Part of a small language model's weights.
Size: 9 layers, 10 heads of 32 (1 for keys and values), vocabulary 8192, 12M parameters.
Architecture: no biases in attention or MLP, attention and MLP in parallel.
Training: a variant of Muon for these matrices, 466M tokens, 14228 steps.
MLP neurons of a small language model. Each row is named by its layer, matrix (up: input weights; down: output weights) and neuron, and shows model dimensions 160-287. Each number is 50 + 12 x the weight over its row's rms, rounded and kept within 0 to 99.
Before each neuron's rows, "fires on" lists the tokens most often at its 100 highest values on Wikipedia text that the model never trained on. A number after a token or word is its count.

fires on: "," 33, " August" 9, "." 7, "ly" 5, " May" 5
L5.up1150:64 55 64 32 43 36 43 52 51 59 41 54 37 56 72 60 54 50 36 48 57 42 51 53 40 52 56 44 70 75 34 57 61 39 59 61 49 40 35 59 46 41 73 43 38 77 41 45 37 40 61 51 78 50 66 21 55 75 49 21 66 33 48 36 59 70 54 43 45 55 53 71 45 47 46 61 56 44 41 42 71 65 61 33 56 64 64 33 33 66 56 50 40 35 47 73 36 52 43 45 52 54 75 37 47 49 64 30 52 44 54 29 43 53 47 51 54 61 58 55 45 43 66 45 38 57 38 35
L5.down1150:77 51 51 48 33 43 52 63 58 41 53 43 55 51 46 52 54 51 52 56 48 48 56 26 56 50 56 49 45 57 53 38 53 63 69 48 52 44 60 35 53 43 17 28 34 47 54 78 39 34 51 58 54 45 60 39 52 49 53 42 65 65 63 46 42 43 70 60 49 50 26 64 42 60 43 39 75 42 48 48 27 37 38 42 49 48 64 27 55 58 37 63 63 38 51 37 64 43 44 44 52 50 63 62 33 56 47 63 31 48 23 71 42 51 45 51 31 57 48 24 40 45 51 55 54 37 39 60

fires on: "\n" 32, " favor" 7, "0" 6, "|" 6, "6" 5, "5" 5
L2.up44:42 48 60 48 53 44 65 27 58 30 42 60 68 53 74 55 40 45 56 68 60 40 67 53 44 28 77 46 54 65 52 59 35 66 32 43 64 59 63 48 58 29 67 57 52 75 53 42 40 72 68 47 68 48 63 62 49 56 55 46 49 36 47 56 47 51 65 49 44 33 44 55 54 57 63 31 42 46 44 38 31 48 55 46 44 69 58 65 47 33 53 38 42 42 51 47 66 49 47 52 43 54 59 45 67 60 69 48 65 32 69 40 45 48 43 28 39 35 54 53 62 55 41 39 34 28 22 62
L2.down44:56 47 23 57 29 58 64 43 51 64 33 56 51 35 42 57 47 62 44 58 59 53 54 31 54 51 40 56 47 47 37 46 45 54 46 54 62 50 72 53 48 71 54 51 43 46 60 70 73 48 44 32 42 42 70 38 55 50 58 57 56 72 24 47 38 44 50 59 55 47 40 30 50 48 35 57 55 57 45 57 47 69 61 45 64 48 74 43 50 44 44 55 46 51 42 50 55 72 66 61 36 69 60 55 31 42 44 42 37 63 38 79 42 36 50 36 37 60 23 40 41 43 59 56 58 51 50 22

fires on: "-" 27, " and" 16, "/" 9, "{" 8
L5.up796:60 59 57 49 50 32 48 58 51 41 59 50 32 61 48 51 34 64 41 57 50 40 52 42 50 29 61 65 44 56 60 52 39 56 48 36 68 29 45 64 56 69 53 45 76 68 57 39 48 55 60 32 22 43 53 35 51 63 51 57 51 59 61 57 54 55 42 62 62 53 49 47 42 70 60 29 51 42 39 61 54 51 28 58 28 77 51 58 50 35 60 33 53 36 45 36 66 59 47 69 51 28 38 64 42 44 35 44 62 56 37 41 45 43 31 58 60 56 55 56 48 76 51 34 69 37 29 72
L5.down796:41 50 40 62 50 87 50 72 54 48 58 52 62 41 56 67 70 42 58 46 56 36 37 43 45 49 34 60 55 48 48 61 38 51 50 56 48 56 31 42 78 42 53 50 27 45 51 40 31 57 41 48 70 48 47 62 50 57 38 23 32 53 53 43 44 54 58 54 68 66 28 42 64 49 50 65 44 37 48 49 40 45 56 57 42 39 47 47 55 61 45 55 26 47 69 50 44 57 39 46 46 51 59 66 64 58 32 22 50 60 42 50 70 51 33 62 20 48 34 38 49 66 34 36 41 33 59 54

fires on: "," 45, " of" 14, "-" 7, ":" 6, "s" 4
L5.up719:68 77 53 53 65 72 51 80 45 52 54 35 45 37 52 42 33 39 44 52 59 43 37 42 50 18 50 61 37 57 52 67 62 47 66 65 49 35 57 24 56 29 67 55 41 64 45 42 59 54 60 38 44 56 45 39 27 37 56 47 46 41 54 26 56 45 49 43 32 35 16 44 42 26 40 63 50 63 49 48 35 69 57 59 59 39 46 55 56 30 52 42 61 54 64 47 45 39 50 34 72 50 40 57 37 38 47 63 58 39 54 44 30 54 61 41 49 54 68 55 77 47 50 67 60 35 64 49
L5.down719:47 24 65 65 44 49 45 35 32 57 37 61 65 48 33 56 58 54 53 44 57 53 60 36 45 63 52 49 65 43 53 49 29 50 50 43 53 61 41 87 67 49 46 42 62 36 60 57 42 31 35 65 59 55 67 35 60 51 39 52 46 55 31 59 25 54 39 56 49 49 72 58 42 70 61 41 58 47 59 55 71 54 49 47 52 50 54 60 49 44 40 65 45 27 54 50 52 56 33 67 43 59 58 52 58 66 54 40 59 35 65 63 59 48 31 48 34 42 49 65 31 45 53 48 53 60 59 54

fires on: "." 36, "=" 16, "," 12, "\n\n" 5, " or" 5
L5.up1265:53 51 55 52 35 56 50 51 44 57 42 75 60 67 59 42 45 48 45 61 31 38 58 57 47 33 29 60 46 64 36 44 61 57 75 72 59 41 58 39 26 57 44 50 66 72 67 35 46 40 47 54 54 36 47 44 29 48 48 43 58 47 54 47 70 56 36 41 41 46 46 57 35 40 39 70 54 76 50 61 44 74 56 37 35 65 46 63 44 49 57 54 58 59 48 61 39 40 43 68 59 26 45 37 48 61 53 57 54 76 52 43 36 35 48 72 56 61 64 63 63 43 60 66 56 52 57 24
L5.down1265:40 34 63 28 55 04 48 52 34 36 66 33 53 63 60 21 76 42 45 62 70 48 63 54 40 54 58 54 63 51 61 54 55 49 49 41 56 55 68 44 45 38 58 69 49 33 60 56 58 44 37 55 50 89 54 36 43 56 52 40 48 50 42 49 54 60 49 50 66 43 45 46 54 54 54 57 52 37 47 60 51 57 48 36 52 27 36 56 36 39 50 48 50 53 56 55 55 49 71 63 35 51 57 73 35 49 48 65 41 49 54 62 38 65 72 49 31 21 30 56 41 36 50 37 40 45 48 49

fires on: " and" 34, "-" 14, "ö" 7, "the" 6
L2.up952:67 66 69 34 59 37 67 82 55 40 47 43 60 51 44 43 56 58 54 49 53 46 55 31 56 40 60 42 48 48 60 51 39 50 41 52 36 53 26 49 42 64 60 30 62 71 47 51 39 40 47 32 44 42 45 51 17 42 43 51 33 44 73 67 64 68 46 69 40 53 37 26 53 49 49 62 46 60 41 46 57 75 44 38 48 68 52 47 65 44 57 43 45 49 57 49 53 40 58 33 33 30 44 53 37 53 40 28 51 52 44 44 35 60 34 61 41 41 50 68 64 50 53 37 29 74 44 54
L2.down952:42 50 71 60 61 41 55 47 45 58 37 72 55 65 36 56 75 32 58 54 43 28 39 25 64 44 71 63 22 67 52 62 42 38 70 33 42 46 58 59 40 38 57 54 40 33 20 43 66 37 27 37 33 34 46 37 42 63 47 33 51 41 60 34 51 69 35 74 42 29 59 48 57 58 68 46 47 63 57 52 51 81 74 58 38 44 28 57 46 56 52 66 67 42 37 60 34 61 61 54 59 55 40 54 50 53 58 39 40 38 35 53 43 47 42 39 43 67 46 65 51 87 41 62 41 38 40 55

fires on: " of" 21, "n" 14, "ong" 8, "ter" 8, "-" 4
L2.up1000:59 50 72 53 19 37 54 56 79 71 68 53 57 57 59 58 21 37 40 52 47 32 54 61 72 47 36 62 46 58 55 57 56 51 53 74 47 63 56 32 55 65 25 76 44 70 64 51 49 51 64 38 59 40 48 24 46 34 25 57 29 69 53 43 37 53 32 63 55 62 64 47 66 36 50 31 56 63 58 76 43 57 54 50 48 44 36 26 33 61 40 64 36 49 63 39 59 58 47 39 46 47 41 49 61 28 39 58 72 43 44 55 46 72 29 51 46 53 62 33 62 34 51 51 57 30 60 55
L2.down1000:60 46 45 48 35 78 50 47 23 55 48 27 59 56 49 60 57 54 39 46 62 31 53 54 46 56 49 51 61 48 40 61 67 55 21 75 65 44 56 51 67 34 41 63 64 22 42 30 31 57 63 63 57 57 54 76 69 54 47 68 54 58 27 33 58 71 68 50 65 53 62 56 40 65 56 59 44 61 51 50 29 36 40 72 55 47 40 64 59 78 59 41 36 56 45 59 52 44 60 55 66 60 37 40 60 57 46 40 43 41 46 70 43 51 36 41 64 22 56 29 66 51 55 49 71 61 39 45

fires on: "\n\n" 22, " |" 14, " at" 14, " life" 10, "si" 4
L5.up643:70 27 30 50 46 31 45 47 49 54 59 51 31 31 49 46 31 57 71 52 53 62 54 37 60 58 38 73 40 52 44 44 60 45 76 48 78 76 31 65 36 63 50 45 61 42 50 39 36 38 47 36 40 33 54 58 57 47 61 31 43 35 63 33 44 32 60 61 26 56 48 53 70 68 54 46 52 36 34 35 42 53 43 72 44 42 41 59 64 41 45 70 65 34 58 41 56 59 48 58 54 68 45 31 67 44 46 62 48 57 46 49 57 64 62 48 24 33 54 51 70 66 54 64 40 44 59 42
L5.down643:54 78 79 59 53 25 53 27 41 65 42 33 68 48 23 48 50 45 20 41 41 35 60 38 14 52 36 41 44 67 58 52 53 35 52 47 46 51 23 66 43 51 48 46 65 47 65 56 48 57 36 47 46 36 36 29 44 69 53 44 45 58 50 61 52 58 40 55 38 34 47 58 67 62 64 55 54 39 35 50 70 65 67 60 46 28 68 49 21 62 74 69 78 49 47 53 42 27 54 54 53 50 58 47 63 35 53 56 69 48 60 59 41 48 53 46 60 60 55 44 48 46 64 39 34 56 37 63

fires on: "st" 17, "sh" 10, "w" 9, "i" 9, "p" 8, "ha" 7
L2.up567:35 37 27 22 74 55 42 57 43 65 46 50 45 47 43 56 37 44 43 54 55 53 76 51 50 54 56 51 37 53 45 86 43 43 55 61 39 61 49 55 33 23 49 45 50 37 36 44 40 89 58 47 38 64 70 39 53 51 59 49 34 57 32 49 40 50 36 36 60 44 39 50 50 54 64 33 32 53 52 49 38 59 68 50 50 28 83 41 45 40 21 52 54 24 43 60 51 51 56 71 37 53 36 63 39 39 52 39 33 64 54 40 47 43 67 37 30 46 38 39 48 64 83 51 62 42 41 59
L2.down567:55 50 66 63 37 54 60 32 62 59 70 52 46 49 48 51 58 23 30 50 57 40 58 29 51 36 58 37 41 39 50 46 47 44 29 68 59 58 49 54 33 55 54 22 38 71 53 36 49 52 50 62 52 54 58 42 68 54 64 42 42 32 57 27 50 52 35 58 00 49 47 49 52 63 36 40 49 70 54 52 54 41 50 27 32 59 55 68 53 36 52 26 57 68 47 56 20 60 36 37 63 38 40 49 66 52 34 62 44 35 49 42 40 50 51 41 48 64 40 56 51 49 44 45 45 39 66 73

fires on: "-" 13, "t" 13, "d" 11, "n" 10, "ua" 7, "ian" 5
L2.up147:59 59 74 54 81 62 36 46 73 61 58 36 49 51 34 28 26 58 44 36 50 23 68 51 40 48 67 43 51 44 71 48 67 55 40 35 56 27 60 47 19 61 29 46 43 61 58 53 52 45 40 50 34 50 20 55 47 56 35 59 59 52 52 55 41 61 43 54 40 66 53 55 50 36 67 42 22 50 49 96 29 44 57 41 45 38 67 40 34 40 68 28 38 71 34 50 68 55 37 76 60 26 44 56 58 56 57 37 46 52 46 49 55 72 31 46 32 62 68 57 67 54 54 36 55 48 62 55
L2.down147:54 51 47 36 48 46 64 52 37 56 45 34 46 58 43 43 54 55 55 60 35 46 29 44 59 45 55 70 54 56 41 61 37 50 56 50 46 58 30 54 84 47 54 29 24 39 50 55 33 62 31 36 61 49 41 59 63 34 74 39 49 66 54 47 39 47 50 45 82 40 42 47 40 50 41 44 75 45 43 47 45 48 60 52 56 68 39 62 38 63 55 65 33 60 74 53 34 37 50 46 42 65 61 42 70 43 47 46 30 44 37 64 54 51 45 54 77 55 60 38 56 63 43 38 55 48 72 34

fires on: "y" 33, "-" 7, "p" 7, "m" 7, "se" 6, "one" 4
L2.up1048:60 40 43 34 62 40 36 43 38 42 54 43 32 47 35 38 54 56 35 37 57 44 57 71 51 55 65 24 40 50 46 54 57 45 80 60 47 34 37 55 47 53 56 77 34 55 65 44 61 33 48 37 44 51 57 43 43 49 34 53 63 49 48 61 47 31 34 50 47 25 64 43 73 79 63 41 48 61 63 55 77 70 28 70 53 49 65 60 52 53 55 75 50 48 63 53 59 42 47 45 46 59 53 67 68 37 44 49 41 52 70 70 53 48 40 46 36 43 42 51 40 38 49 50 48 36 68 47
L2.down1048:58 50 76 36 47 45 54 73 54 48 74 32 39 45 74 42 35 58 57 56 44 56 53 59 72 48 42 52 81 40 50 45 63 62 27 62 45 52 46 44 52 56 23 43 63 47 55 43 43 59 50 74 32 42 38 53 48 44 41 39 56 42 41 54 66 32 64 40 46 33 75 60 49 39 48 61 50 43 57 57 41 26 53 38 60 39 44 28 45 57 40 52 54 41 32 37 59 49 41 54 66 60 43 68 47 63 25 57 47 55 56 46 50 45 49 55 48 38 31 69 56 66 44 52 18 32 62 54

fires on: "p" 13, " take" 11, "y" 8, "ust" 7, " GF" 6, "ú" 5
L2.up1059:53 55 33 34 50 65 36 43 45 55 70 40 46 60 42 44 62 31 60 56 52 55 37 53 72 58 51 56 45 63 41 52 42 57 63 56 49 33 35 67 55 36 42 46 58 62 52 11 50 46 30 51 39 54 49 28 48 36 44 40 62 48 56 66 31 63 53 56 44 39 68 65 53 47 68 52 40 41 41 39 56 68 29 59 60 55 74 40 57 47 54 28 57 34 26 50 33 52 56 42 18 49 66 58 59 52 60 34 49 60 60 78 54 48 65 55 66 44 45 44 49 40 38 50 44 53 53 44
L2.down1059:67 65 46 45 42 49 73 45 52 44 40 49 66 31 61 59 45 49 32 39 47 56 53 54 48 44 46 52 59 45 44 36 69 54 24 53 61 73 74 53 33 52 41 55 31 42 56 73 43 36 55 25 40 33 46 50 52 70 63 52 61 56 30 36 53 34 44 56 39 78 43 40 51 51 51 75 47 50 34 54 21 64 64 57 62 48 64 38 41 63 39 44 43 61 54 51 59 47 63 71 64 63 62 42 59 77 29 14 48 47 46 43 34 60 47 41 38 56 61 43 68 82 52 64 48 43 45 48